config.yaml
num_attention_heads: 6
head_dim: 64
intermediate_size: 1024
norm_place: "peri"
norm_eps: 1e-06
extras: ["capped logits"]
optimizer: "adamw"
learning_rate: 0.000856
weight_decay: 0.19
warmup_steps: 469
max_seq_len: 512
max_steps: 10026
MLP neurons of a small language model. Each row is named by its layer, matrix (gate and up: input weights) and neuron, and shows model dimensions 288-383. Each number is 128 + 32 x the weight over its row's rms, rounded and kept within 0 to 255. Numbers have three digits each. A neuron's up and down rows have the sign that makes its largest values positive.
After each neuron's rows, "fires after" lists the tokens most often just before its 100 highest values on Wikipedia text that the model never trained on. A number after a token or word is its count.

L6.gate474:102117163193174192115131123149154143124085127183125139132105119172116076148100096150132147097114114138188126104068116108109131149135073128126115120086145144107108161115100088109111094138101048146110113162119092134164150155122111116100084087183130146151159219195136176147121130093046101181
L6.up474:086179085140132111141124071081180134127108105094111154144124178132171191079052126088199136132041109135212106117128165140101194122176116136099130155169117164102103139067107127150098167089138151120165117141103092114132131154109168117175111132115074137144066068141189119131142089109099126160
fires after: " " 43, " a" 16, " w" 12

L3.gate23:157133135091121097117093165136112081089116119086101111155124115144132129176117170102167175126142164119131160134151115142160055118151140096142107200029171152148125195136064146098137131163107084086152140123149130123092104131127140104169091185122127126211122207130123118161132154128160118086
L3.up23:178083148129126164153114075105126096098126099106133100154102128051128131064195153148202091184191163100094116164179091163152154100165155112112075083172108155105157165131123103160085137155144141160051148207146098109189121130094143133164134092077146102131143209150093127125155149143109150109
fires after: " re" 49, " |" 16, " " 8, "," 4, " the" 4

L9.gate864:112198130093157124117140144116141091162103140161040096089120098179136075137189137132088156122207144158110111113113145120112093164114084123161184100162115101153082191136138166144113135171078131117106110138134121131149134117138171075196132111102148143110143142127113174129112146176043125161
L9.up864:121088161095109124158055174097146145132085169079157076154122129125130134116118149136156144090131127085143107122164148083126130090161076069158155123127087120153117109133089145183103132136100145182061153177088160161108136151109159076096100126161186109107109125108125155184139146164103158114
fires after: " on" 41, ":" 11, "On" 11, " On" 8, " |" 8, " –" 5

L4.gate600:150131138065132141119182158109151109116103106138124118102085108188150148180134107084114115149182131069151082099069124099083096106136124088129094160112134130109112118187133172088116190138102088178125142092138088123105116119118131212114121122158144134120088120166130152097156075114125106048
L4.up600:112147165111129138088135148160095080122141137099203163084108184195154129089135175109161148088178149088185131160160156124156135152144184127142071132122115152122131131032081200097144116127116133081101113128136112129105109097104158104178169172142106162107128119116132109075131145119123170063
fires after: " |" 29, " on" 23, "," 9, "|" 7, ":" 6, ";" 6

L6.gate745:121111111071117124172148149075105148096181105118137147152125106132132089130106136093146113130165135104151145137133152113115188173101120102116085147104101138107103141153099134086195102133089175111160149125202114129124142097167102143116079191164103119136167179103090112157160113116115119135
L6.up745:149098073141102174180120082100163151147098143037175101081118202104122136127107112111125178096132078132107125077128180113100135125146108082096091129038104104104131170179161133129166086147126111161113097156129168091162092160152097143152095147138040136114114141100154170087143108114106178127
fires after: " mo" 33, " re" 29, " Mo" 16, "mo" 7, " Re" 5

L9.gate543:117124158125158111136174142116073110149095158148126111111106151179079063144114084131124174118139095133155146137127129102157017125085083194144171112133133144178056160100116132127107164122127180116118146126101136160092137082122154172170071125122100133096137141145147097145105131162162090188
L9.up543:109109118107111163141103086094158102088179161118143107134144198171167094103119065139060121102122109131121172100114184143118190122152128127135121083136112124139102126122152162149122085184123110160159132202117161109087151050196162111136126180148141146127165123132125164196105115114158110146
fires after: " " 20, " g" 13, "==" 8, " |" 7, "t" 7, " –" 4

L4.gate50:161164118090158128156131137084173143097147142132136152177111108154131116101102109102131095116122145160089083061120100132122044127176078086110110168117140130127143136161104102082142105126138145178099116117077078166105146132142146156053106101118160167181138102122073141049130194124101099102
L4.up50:183073133105125121157121168135152114091092125143140191111090099117138128106093165131104067139122101103192057114120139088141099104130102126126132116119111137173150179128080161116056116101108134108108105136093147100139081143188032120119158071148080109174124185179146073088110117180091108100
fires after: " |" 71, " N" 13, " Ch" 8

L4.gate375:172110182141128113119154149092181105133147073144120117125114120148099090119115111115166200088143122092143127091128114139111113112110079147101128127137035098071128130181123107124094145090123136115127105061084098108154128170173119135143129166128163118134203123169135182149131184104127084177
L4.up375:158126163123058138132125131106132114102091175120158098136131083105116115107173153143110105165165132129122092124115182161107152135102122138099128127171125138181096114117077199154116153112175198137115115149118121142162158142162048111121182138159107093122180102117163098175122128156116146069
fires after: " " 38, " |" 15, " de" 5, " 0" 4, " 10" 4, " Me" 4

L2.gate1:118127119194117166190132172089096167092145147161134113192123185143122116153063145095128167211146177137101145114109147131136113156093115142157110146089109159151133118166161143062067106164127142131105126119149171088102154123160138088152124099122110052126129151181122117172099161136122115156
L2.up1:079067124151127178178155163124109136075113125162172041151128112134140139136166122177108134125124147157126098139191157178096183111119149101100086096112097149145176091138141204157097125147148173060100166096136112119087135097186114088143126107121166095152129166182139137137167085140105160182
fires after: " " 41, " 19" 13, " B" 7, " (" 6

L8.gate521:107108155098109159126151152144138130146157085077150106115191081202052079107140109102124181153167189163138155126126137139123088075103126171141151065180105092138075112097076180103150100128134169128097115133087167094081152109142255126189150100142137129140160118138134145143131138091159087166
L8.up521:101125165092125100140124067131097160156127123089102074103061137196162102126090136125142150106167090158094099134203143157138170163118105083148121132113043077146097202167113161121126163143182091107107151145118128159096116064147150143151140083129215151122109139147102135170080105148097133106
fires after: " |" 20, ":" 12, " on" 11, " –" 8, " of" 7, " office" 4

L9.gate169:148074116110072120109070115091151158121151102111082128118147152095111107139134187128122132131172121139168192099111130164148134131097119136103127126112087153144134133129189212128126086074174110116123146120100131073165045132201136116132189122128167141108133134116120130121094058081109140151
L9.up169:112122111060085111166113169125151054157070101151090096120157141176110143099119156090148115156122163059148180175165089115074124135097117097149127091115174129127128179124129178181059117160169182147128073146061094135085138103135121192113132073121103101091088156095097147121071131131130156052
fires after: "\n" 28, " in" 11, " |" 7, " of" 6, " to" 6

L6.gate171:093119121170133082137115181106184139187145132149124153168099133165098167136057133073156161123172141139122124133122143095125118215115158123132180118136125085094196146163148113087129210158103195084104090075108128101116118140115116165042142109113116112121158149170185176150062114094079125091
L6.up171:174149130134111120114114175107082070103111113134130173156074053090120132203106144169192073158148139130108151187147106143085082156151091111142156094163131100133144069124162071200137167194081119130084147136142126128144192114138090159120144102079090111188090106166126121075153118117148125136
fires after: " |" 21, "," 15, " 4" 13, "e" 4, ":" 4

L4.gate584:131137104126093127147130100107126077119143103111114121111106077129179085128142114027132102090102131108086109095117179153169151124079096173106103100105119091128089148123126091134087113112140111082165151086087101129146115153142143186199119119094112044126149134152137084099103099133102081108
L4.up584:165197100101122127162178152126132127140226151147099144141129095141147122120115092119138121143135145124105127142158096167146111147118128125088123103116129149114162084126204175124106120115123129150166102115170034098132122094112130146130132137094111106137136100183103178108130100005171083114
fires after: " " 38, " ex" 24, " E" 13, " re" 6, " In" 4

L8.gate172:129135167158149157181099128141120082132147088100091124124123099156138117165169156067154144124125121120124164100181150103132130039128165104129108123159156131112122154133178175167111194081109143112159144130186142101166158132114119145143185129060151139148139106133148130104149174135094111169
L8.up172:117143146138121129160183187153131101151147109113095083119129063144191151147159104121152153151116190083051164151173087121102152087134218111094191116163095101130090086185166138167144157140089122167150167147154119097156154125103113152164128158069089171148114126123131116188105141100159188174
fires after: " " 28, " re" 10, " |" 7, "-" 6, "te" 5, "ish" 5

L3.gate72:129136122080188194111095139131128145146101101101084119162137102147119159110144068086115120117205154165105151097159183101121125162086063076185187072121166052085139151150181104134138127123113094105115129126128062099130129153126165207147166152085077135121160123191163181076151151108141080107
L3.up72:152148122126141149150092143149139100065173147057157156119130070131121218131184127122112150124147198194136165122171142138122152151143130168166110069190187131158096154123130117122089136176093072132168112157106159157077171162169144176161103131100165119096102122170187137109118092164165179120
fires after: " " 59, "\n" 9, " |" 7, "." 6

L3.gate26:091089142100125128131128163100121130143167105135122111159129055146138108111058100125133110133151118172116095094180201113115132132154082092113036106165158091082145213113155098108130155171064145117145191093123118121136130170145156062127133139162149069152182083101105179123154111128119091143
L3.up26:160088119128146178146112164113169097109135143121053164102127176142158125125147185120156106152134093140130130124152140128110149096144144139142085093093070110135085134135097109111067126158102109123110114097135124134161124103100119175151178141082192124145163130145155162157060169184153166176
fires after: " |" 70, ";" 9, "air" 7

L6.gate0:143116124163176095137170199166081180096127122135129156156076136123080103161119206143128154177156163080149178148155176085110142119092125108136189107159098162121138149138092150096124170110090118155128148089159159127110126147155081149138119042171083164114118156216135122120164191123133059154
L6.up0:168097121150102161071197116186151205147078154127192100173101116082080142103181155169137127148182194079092140158149111063167181129178137100164157129121213117180130105136160169137124130092174155089082127114106124091167113117190144152146109173134093165072118160152145094163116154170154116142
fires after: " " 61, " c" 15, "x" 4

L13.gate53:106135093109097103147072153127101147120092142154110143136145165108155132099124126130149150111116107128111109128186123114176156135158163073144159164156128122114133158201150112081104132065142109089108165165070159103095155116135100154124151147111116170067149132128074078153189099117155059131
L13.up53:132156152159143135139147157146115072131147096146126078156127179129180134085134149138222152097177161151113165091111143109089128153154120142101178089137094144101084136175149131158146112108127138130125156135100149104144165113133104101156144142081122155204172094173140155100127144174149163099
fires after: " |" 17, "." 11, "-" 10, " C" 9, "l" 4

L4.gate809:169121157139123095160120061064139127096122097167119137154160126120121084102121132123098096158123110164119111090034106137114118127184108101183095162168155135098179191163137122127175081139122153216097125143154152088131128142157073122142176101147117129150136110121089160092095179121069113110
L4.up809:120129055167126113130110111106195096110172165145088249120166148187110183048119172153121099086108098139084133118175089118142122167157104109144113096100116086125122133134083059113107153090112146128067089159057188096130140137127098190090126092144116117157153124101092097113040143164109115163
fires after: " |" 99

L9.gate304:102096191106159125145122131136137163139124095111080125081086133108116076078129167138114126181175096181144140106090119134123159133178148159096128165185129137177108113145116174090154154180151114178143136129117089141161138086097090112177116135210093126096093146131137114107123154148089113118
L9.up304:140129182147142151111123119113117150179106129181189130153131167130105126193101135114134048148210110152089122098116101174174144160109178141112146086106140141135048132145177136141098134143157130185148057119204118174145150110139122075085166131086110177130095096141103071112104078170125104108
fires after: "ba" 26, " su" 8, " Ba" 7, " a" 7, "ab" 4, " as" 4

L8.gate394:120104184105114146061087165137126139165055101179043079104081137139070094118060214134123077113111092098112194111097105076099049120133144131180136150121150094117143077095139097105119132121170088142169171132087157093157116111147149102128099134121113141074117113141157096065154112106120116080
L8.up394:136100182115212066117136189127085080144143103145123137091099146170104109107178219109161110192122133149110161103136120182152121156097087139156093105129158126136164137137166153167126109135116173116116114147079132068177142144150122155077178092146138097144170115110078165059100164108116135115
fires after: "ad" 15, " United" 15, "S" 15, "lan" 8, " the" 5

L3.gate650:116115156091109188153049123112120126123167130126080157158109203150104103144093113136127085137124128160121169111110142118159091171074108166174146146084053114083158158193127139092121135126084092163069132074157158123112177127130058119140138141090141098125072196112144203122145161120105099154
L3.up650:181062146121106191199102096192144163112054181140097086171113165110093160089170146176096185078136092125162136102093200135158154146132160144059034133146127090145138157172129119091101161112116120124094122128095104111088161135072184119108098151204068132090112132164113108118130152090137073105
fires after: " Ra" 32, " F" 18, " W" 11, " B" 10, " f" 8, "f" 6

L4.gate696:167113112113100116124081133042149198127115136127104067129145138110130122120135090168176080112130112145105121155142174116105074077127085134194174096136105129104116135084141184127134136114107128077077057143152136123144158124146172123100078134068131076152165083156145093159165175107114137100
L4.up696:134122150119111154176169157140101106157074168087142158137129097150163139092130121087097184091140162155149185073164127139101179098077107082077216129204187132141108129134155150114155163165168187114194148127135088087116092111157088167190182140113139168150137131171159212170084050145165125171
fires after: " " 38, "s" 27, "es" 8, " |" 5, "-" 5, "ly" 5

L2.gate19:173135106136104083140110152115095134132157098127171161181169138173139107082107156138125131103147080121154121032109133112100131142141113094146104185156142096109123135164078108151106123102191172170092131126105194113121129205100095126170152109105111118154128095115124087092104157100156071148
L2.up19:217183094086094079142150149101081118101134143156187170132122127128136104063124172146150079143118101169195115097167121156146111097143142109157061133169141167129138059134114110187136151088161133120115107119118158141193173174107115095106144076159140148131105072112128092111139171128190097134
fires after: " |" 43, "L" 8, "la" 6, " —" 4, "Y" 4, " 1" 4

L8.gate482:093076119128138157117126156095166127104096121154136112158128140171085078122131071150123124148168109175121187051115134078111179115087144138115092084126080128111114115145113161098161150154111149136155144152151143138139115126132125172135153162130168127159145191168132140118137138099101066117
L8.up482:118095088152128144115088139125126122102138129147179156116104079147150143128186135132056161095171113099086076097064115138107160119200134102174132116162148148136142049117177120159137217154165128096133129120146054101141126107081097112128123077109125116101178072123127099148162129136123102107
fires after: " " 26, "e" 11, " N" 8, " 2" 6, "i" 6, "s" 4

L9.gate279:117131168074135133068109141113106111093154104108068138105133135077148112168082200167121124163161181145168177117136171089140122100137120100074064170057156110126152130145095102160114147161102104102076123083149134118098115131116186043143118155152194136167171133163086175143136177051156099153
L9.up279:129073108155128154142117143116146153118133150154096120132090127164111145133123128108091112131139103182108170104162111130214119047102099090145131150161129156131139151144133143167133153107136156109126182119170126104179108167148117103087122136122069082123152165091137108104179157150145105103
fires after: "s" 32, " " 20, " S" 11, "S" 10, " |" 6, "." 6

L6.gate871:162152137103103130110118173161162164141135101203129083122077125041101085182181122113137129138164112100202193131115139064090145130104101032142122135133157136148128075139107144139139151105088175103111153161184129122186106128130097170176126143159091119112153165139137172104164119099123153161
L6.up871:194160096083098183140162096114108214107117150098152156121125139134108123148097133159096133168167139160139076133149074101184106096148145116159117129110123123103159142121148103103184130172114129226104130102087135130125145125126108110095184117128083169094116169068127078116137151140146125146
fires after: " mo" 11, "mi" 10, "vi" 9, "mo" 8, "ed" 8, "i" 6

L3.gate57:137114124118134130172115127116188135071188168183153165198136179186123154104122130141199172144132142095077160078078114106153169120109125082138119158128139031111157159157090138095132111171159207174150162079172170115112202153156116154121146136174113124121125118192073135120152162196112118085
L3.up57:119139115205147101024109181160151110142158082152075119104106117119198107103101115114115037138130100159112095172117156104085090088134079148139140078139117116129131130129155061062103092133085130163087113123078145117127061096128116098121127060124127080165088174121159161117065096117040139118
fires after: " |" 95, "\n" 4

L4.gate604:161066134087231174148081124102119129127094093136103086096131121100122138190115110125182090138139192104130155127091171140145066159128084071116149125147125126122173095119160070108139124106120138108113122108159129175162140127154127191165091182103119086124129148145127176095138117171147093176
L4.up604:116139125121148148144131158156115133153121128118125101097162118164157135098097058127092133128152113160098151137110133110103087124072050143144202116159119163110102178131094161107162191140073157124178085175120119137103131158200145172135119097114176120176076111074133188142118163091160121131
fires after: "\n" 47, " " 45, "-" 7

L2.gate744:155183142095148128107112089096117181107187132141087137166154107141106155143101169087184154164180227114171098132096143157115128167102089162147098146108161173118114179120145164084120130122118129175081157070136098089136092134125114121132093130114142174150101097126116134212108150106178108142
L2.up744:154118139156145126159116109087116154144151101144088128121134094155143110125148178104173148178136145145103136127155094110088123097078162106124118075106158171102161124179106136155194092107101121159188182162143077136121110112080167135111087135129107100143103104121123144153148173067123064136
fires after: " " 91, " in" 4

L8.gate109:121169164133187082105085173073118121134135091081119095095151098158160119153110155159104124185172183148143130110063106162154165125091121085123143147101117121131126139156094115137139125161171128131136134046125118113085120177088101128164136103127108098112056127148130116159102122109172140168
L8.up109:086104136092162147104160158147120146148083164092125151133113186144099116115163144106101143070129103085122108158182096115089089113154149075145098195087119102092112126090146170129135106136130155134146116181109115169188139094118112152173181115110089164176128103088082114107115162101125082160
fires after: "s" 21, ";" 19, "is" 9, " |" 8, "ma" 6, "z" 5

L3.gate537:114147171129128129187157151131165124113182124120109143180164059152228163117136084136144149181140131141144136119093145143127125077106135131196113219155106094062135154085144119111157082112120149125116167200114114160155112145105149170084091098128113072170147101117109107112078147094100073098
L3.up537:233176166116109135192137119144146151151131097117188129176126123121187115075109122138190111160109196127111135104167144185132145100093156110126115155152144131120116123149112163180130110097148138103110164100148101099076085074150136103136136140099105112097128134154143163157156115120144076107
fires after: " re" 38, "-" 12, " be" 5, " In" 4

L3.gate1001:134144134092148094135090176120090165097134141063096140106096093178113075126115106126118140128127165110121123095140163103125088126152125161182132111133152120169141124144165108091127073135131098108105188121070108113153062181103142136092139166105121085120125121135119112151095125140147057117
L3.up1001:141128107098184087170110116092135167112124143099068112127152087147157107185134112085120155093098105178119129123085173163106141130189163126186074148176117140118124207100119104125148098107155136126108206119085134150150101109106127143136080133154131122159121127103137097108137138145087102095
fires after: " M" 31, " in" 22, " a" 10, " In" 4, " to" 4

L4.gate348:125112097056135115102179114076119153128134097090054165155144062146083104162093141121152145133111155108135093157096166132116149190130099096135112154121106142089118145174118078138169074115150083128108217054125116103159133114104139105150158154150129121156149182120061139170089116120186100100
L4.up348:125162134181081119125128103070129073150026128083083100147149107195143146106131106101098150174149174160143192120081166183069120084125119148149145117187127130113096167125067161126120084124114145133188089113094144093088159138162128151117130132118053084137102114096101152139098122090080128148
fires after: " of" 53, " in" 25, " at" 12

L8.gate788:102161111171177129085111132143142159092153131171121104127136087216100119083116129146128114156122168154135168146174056134130176087086119117104142184117147123113104117138169088020083169077151112123133141127109119113173122184100124139160121108118101147209127129169164114135127196050020149144
L8.up788:188087130114098093049146104051105151149163085111167095120113187150076144122072120111138113163077086154165118129142206097089156139121153095139115152115159119114141163146102173130056053069136163128086119096194125124172129091116120083130137140106062115169117129167117211115153143111146123154
fires after: " " 44, " w" 22, " W" 11, "w" 5

L8.gate917:099115211085105108154109136125107141150106112131111044169117164188082086112158107101106168140158107098147157094053111147132121145167082126107113216154111081114165171178134149131163073157184172191102182134124129205147112157080157100132146102109134090144151156125118176161120103151114082138
L8.up917:111127131152131121192083148116140087132174147172146142155090187137157159164112140183159077087107081142145077119096135170180157105176134174137076103097149153157122099147121103130175174143154126123127106190183103111078162165132100074158144121107031144068140164101121110143176135142107098123
fires after: "ba" 23, "hy" 15, "b" 9, " Ba" 8, " mo" 7

L2.gate803:141081125083135133133135181072157080177088107128178082185093178057071063080154104083138150084160115132089097157085140170168091140166057140123125153115103110081152167103144123064104147133125159143158174090182142150176179060121146140164122157075143183125147161131143092111105095161149116113
L2.up803:134080111075140125104117153056156095178101134105194079105103122055119093113165102154169125132190157138138125212165141177159094118149129121146090118144092126108107168091114139136131113063123070135132147130142071182183176059103123142101119128077105158129170176187172124129113186171132194152
fires after: " " 47, " re" 5, "c" 4

L10.gate628:200169143159110109107165119113147146162159152114101046092098073169123073152141139123112164098157131135133138098106154164155116111106169200124157130110097057106132098124084109154124086103120098141113169145126155097129129165199189149145129105152152085119192155113099154148153102089084136127
L10.up628:117109120218132158068131112079123091157176143088130110121149083114190137121170080154143058128127134118128199127116176179082144079189132202109125107121127172131136096097151156101124066123180163096111131194140198078181143117134093064149174127157129110146120072140094121149118094091098140195
fires after: " |" 18, " M" 12, " " 11, "|" 11, "R" 7, ";" 7

L2.gate964:101029123143110153117165143126149141152126087126112141113115208134159125098104109098119122074164142127157075175140125106043137144128091103128048137094073122125119105163159100118098146136119147144080121106095154161048142157147126054145157139142137138106098177135128125086158113114155137134
L2.up964:141121086164143130120162064124173162159103171122088171125143122102103113142162168112103158108163130151175104151160113141087140120141091120170127084101161138171146169127158133130165219148132137130115136118109100114105098098137109085098154164135130141084122081143101106113092102169093127149
fires after: " F" 23, " A" 19, " " 14, " M" 7, " m" 6, " P" 4

L8.gate719:075117150159135170130058168111100102096107086172112132192121155167121096117091079122160053118182110129115121135132116112140131147068099148070094136159118115156157103112123128071137182107112138117140154079154124135151120101113115134158118126148165095142110084168072097170163130145131115142
L8.up719:108130103184133185169135163156115160063185112115149145092140118129104118143113098162122170154132161115082085142163151090109138133107136102085078118109099154153174073131166106079154201092121113161118183141168146123105186146176067114100063097129152161078115137142109130131136093134095136116
fires after: " " 55, " P" 16

L6.gate555:124126147125113107138108161112130183111121124132148083142106142129085104126161143101141163140170182110177144100097189082198123183119075056092116124085106149124161153135054163132113149157109155062104170149127138184139075151206135183194116126081113109152128113119092143126084083179118103168
L6.up555:138090124151123156143164110105119105115111160172145135138145131133146109095148144144084177140185157159149203123151125110159155138137169097141113100186126162192077152153051140174079139145150117061092143138146112196158084094142098093183151114079119105141109143070080122079135032142119139149
fires after: "od" 24, " |" 16, " " 12, "ong" 6, "u" 4, " Be" 4

L6.gate619:154143030086132144083115098104097137118133134083085109120159154160157126139118123093107156150141134134122113095057161089179107114094094102111144121162082140088171138140068062096113070078092109077113173081061112136205052191059157076164103171155141084188143146166142169102097158090182030105
L6.up619:181160119172180154105119135102077097161115119073118143102175128124130128082104130039128153111089146154162050140099060174130161147135132092139154140115149140111136144164073087107114123060160153121148151087101196120140189101155139177145107110085096075093042161142129096178110124169132161134
fires after: " in" 21, " S" 12, " O" 11, " W" 7, "e" 5

L6.gate731:134118067126121207108105123060116143191148131132101157164128158167150127120105141154094125115126127163075069143144113141093132140122107082213124171157117146139154130125148162111118145056071093112179187121111078132169045108189107151133116115134176093150082165187129157131146138072089113054
L6.up731:186118146123100108119115133158125075191174153129166185116192147126203157129115155117108074154118112167174126155168060148155156139059147159114087098099103163133141100135109139174133161116168177099151125127112136094131090104133234146127128129144104140054084080188119145138123133143138127088
fires after: " " 47, " |" 6, "," 5, " of" 4, " person" 4

L3.gate781:120139155143110145103127177128171178177145133124050107167155098096110140164082072094149126101174153120115115126099140153171062112132048086171117218148148150126172146123166106111118147118114118122128115111162130111121142145118139138196110116043065089106163164224144081110171137119139086143
L3.up781:128082100147147162111143129142067107158100105040142219125108103138135111088086086084131129088102104144178119107115163133162137183066141117177115133176168103123124103115151115096151150130195078117113060160129168071146143207151125083085142086145133154130118116121196074138094125138140104112
fires after: " " 61, "-" 13, " G" 11, ";" 6

L6.gate2:082066141158150168147090111068098155139173102124132106184141114143081115082112140060041107209157109130090099115054141127116089132097072123095123148153137094147115035214096136102080081089128149082137138082109174117110111137090114134159123183096150124093151121131107085133099177143068131067
L6.up2:092141077144097132138116099099120113133124160103098100141092122185163172118084189100139100138124150134151157143176138091096063138136125128130121065106125158139136125097137114159170134113094162136064181130119127114116138107129098163079112082094123169107120120151128098090090220120091092133
fires after: " |" 20, " " 12, "go" 8, " B" 8, "B" 7, " Go" 7

L2.gate779:108018104174183166126054162154153170181107109042109141129113062154132127135136132121121141159190132088087154155129121094169120163134125171167123117113123081153061119133115119187087112136075130105174128149136122150133112124098119093079189069139131154135211164146114162065109119126069136088
L2.up779:110105130135155158084134068132144104145173118156112153242129132118181094123132067136157114148123087158141131143073165163088132184154143187130080159146211133179145124127118171117135110071111132061108152144121142160118154187103127097150151165093120119172116083138106121113084108130166132100
fires after: " S" 48, " M" 15, " L" 11, " B" 10, " " 8

L9.gate254:146119183134112146134164114135143152164038152142093119104131144177049095135128106183141145207080095119089159087125146059108101228167143102112156151078121161116156127163179079205092141114139145136184122137136142155138129110139140078095146102135088149107150181211162168034097126085076152132
L9.up254:166187136135142109124129100122167014140145097133113093097141145120113134086105177096102099158107156136153124098125183131122112122098089151107098165174123123111088059148114123166128171145141165137143115122135144126153137110146151135075082167146134141089101132146117132170115088140117106182
fires after: " U" 39, "S" 17, " United" 13, " R" 8, " M" 6, "\n" 4

L9.gate794:183125128131124136128117154130148126115111094144145102140119086137131107128092103137166109197166077095073129113128133098086165116187108118205150142112116102158065136176116111098108132149097148095144146138167135085106186178152122111101178179132125095138165177108158147156080129132138123062
L9.up794:167135139096112166147135120097137098182084163115141111068115107104125128112079143135090195126093135138118096139155099126077131155175137164113119083120171147144093107107066054140137140135155067147139124156188142084104150089167135123133208145143156171119131138113148188175131070111161148172
fires after: " |" 63, " " 18

L9.gate191:131096117133114118083100136119180147150156099073100116165125110207116062124116148165104134119128115137168130097083160154117051148096101134173119158104068107099132205164108172069114108104049114102092088102071098192070119087146097132152141095167114088151155136107141118096073185114135083110
L9.up191:140146146069117095130145126172149152094092144065128160201091152088064115099122119168140226113155175131142141164094123175067101136105112107182126145149101147118135117136069118133107141139193088154086075209123111075152107156149154140136136126152074143136131141137132131100184140124163082106
fires after: " f" 28, " F" 19, " V" 10, "f" 10, " 3" 6

L10.gate340:104119117179156155081036122113146182100122131145103155159116115135114143110099178128136107179168095092114102092105093080163184117109056125145143151079132135148168135161038127056090131098141124107109090078150122181097099138199123184133150121109164131117148136206173164128106131144115158083
L10.up340:131136082138115121125168144138139199078119121171120083079169131130089067086118172128165147120115122079127091155134128080137152160115173093112122127083116133133139137117152194080042077144120150112120134090195130186122083148139069133164096049099186124126183089089132181167129134122094121118
fires after: "20" 17, "–" 16, " 19" 12, " " 9, "il" 9, "|" 7

L4.gate1011:134111124115149074119146127161091174165108157066093151126145081141064114162095133077096107070155184169100153052112162049129150104116109117112160112088101164149148133092087125123129178142106145154168120134121144096146073118139150144118117077095132097131169135188092100131187183113114125147
L4.up1011:158100182106107173144184172130144167149119134070105120106158138133136140178104173111108179125118176101095104202101144103187127133112105142132158139165183149108114096093161161104097119159110149133149127119169128090093119115132158109156109144143170115123087164188143118105133112077150176062
fires after: " " 69, " p" 14, " S" 8, " c" 5

L6.gate941:138132100151117161195122161185174144089170069106111133141084129124133092092118157090136122116180182144114109123136147156170149108100140090089065163165150073149139151130145137117062129156096157096178192112124156132081117108073129097174169148120133139100148142164110109102086119075118089177
L6.up941:158113063072125155097099129086205120116105225104081107091132160088132152161130118124133149141136139103125096129104104120098084146123106119145062105116167126158155104114132099110087130075183107154169129158136118134113099064149149062146138131190151114092182145139122067115129080132118107141
fires after: " " 36, "." 7, " F" 7, "," 6, " City" 4, "e" 4

L6.gate744:134115139124123165117084162129160179100088119171128089208103162105107127103128135154142164117130112117142085132166156102161171142117097145201164130114121111109125108121108102076111170086132200154138110162094184114151099135111132131105149128117126122131178134163121174123136100144106037110
L6.up744:155133128155119137130113111116097132156156104146111124127128125100110147168108109104185131163095081193111082157167146107098084128124106143086160157162074173104086189147129074164157178134110097130166149162120126180179138120106129134129183094156131066120130108118161164118122134148138127103
fires after: " |" 28, "." 13, " \"" 11, ":" 7, "-" 7

L3.gate322:127130132083120119120075148124147118160113119083062104134129150221130127091126109077119164108134151129072111114154169098123126107124073159132178112148118107076097122137123144115102073093142059083201071130059110097134137154134193212133130140146090093184120104118128124135079128099125104140
L3.up322:133117073172129112112087135132130138115022133142080149124128117193068146174129116129120170037111195059175131097164145130100103146066147124128110145138150134157113155107047113147112151090083097160190074107056192096095128128150155103112128092084119048175149106156155124098128113128136091151
fires after: " the" 15, " to" 11, " O" 11, " of" 10, " in" 10, " Cor" 6

L4.gate521:142125143118096131150112142122214125150119159097127153166165121102143120116046055126100128139153139127135120128108128111128124128122112124203187102124159157058121155127197108078171077108132088114122123116182161102131121177180105099150142184179118088099147145111117132145122164124097175140
L4.up521:092137134107074158145102180200147175130161161163079086194144152143116148153087157144142082144180131141087148125120116147133085121166165143170158053080211150190062124092141138053127107130162130077148147135093127140166159116142127110089134116191089140114068119117156107142108090169142092158
fires after: "ur" 16, "us" 15, " which" 14, "op" 7, "ize" 6, " to" 5

L13.gate106:122149175105178098099102141138141079112115135142110095135092133178141129149146111135100199158148159102168085082095100111147096131136121145113148143121098109167089120159113182056103089133147121100103140096152109124139158091145147137190115184166107135134146075086118103085189171149167060137
L13.up106:125166136160152200168068079141189096144144122082177148138149128152138139065091130191117166165117177107126117122119084128102164141130126138157142067136097104142112104112105150074158114127130096115135102190097101137079119100090144089065142139094111120079087112094141068074148152169149095115
fires after: " |" 22, "|" 10, ":" 8, " (" 5, " main" 5

L4.gate795:130120094122166105114070172125157141147117101084109177103085144120085084122140088079104151080146122119094115093058119149117118106157136143117130129171160130146193136155123116086122117098135198128146129187109098082123078186082162152110143080116088149038171165142155164076098118128043103116
L4.up795:139169110212147060135069104105144029166138126136122122122128161101126145102157122109145051125132194190166149164121157086135144114148176099083097115118080125142157088081098172162137108180171117096126150133048131124109143111097067098132159126076113099164099086161140112183031117123145178177
fires after: " re" 16, "e" 14, "li" 11, " G" 9, ";" 7, " " 6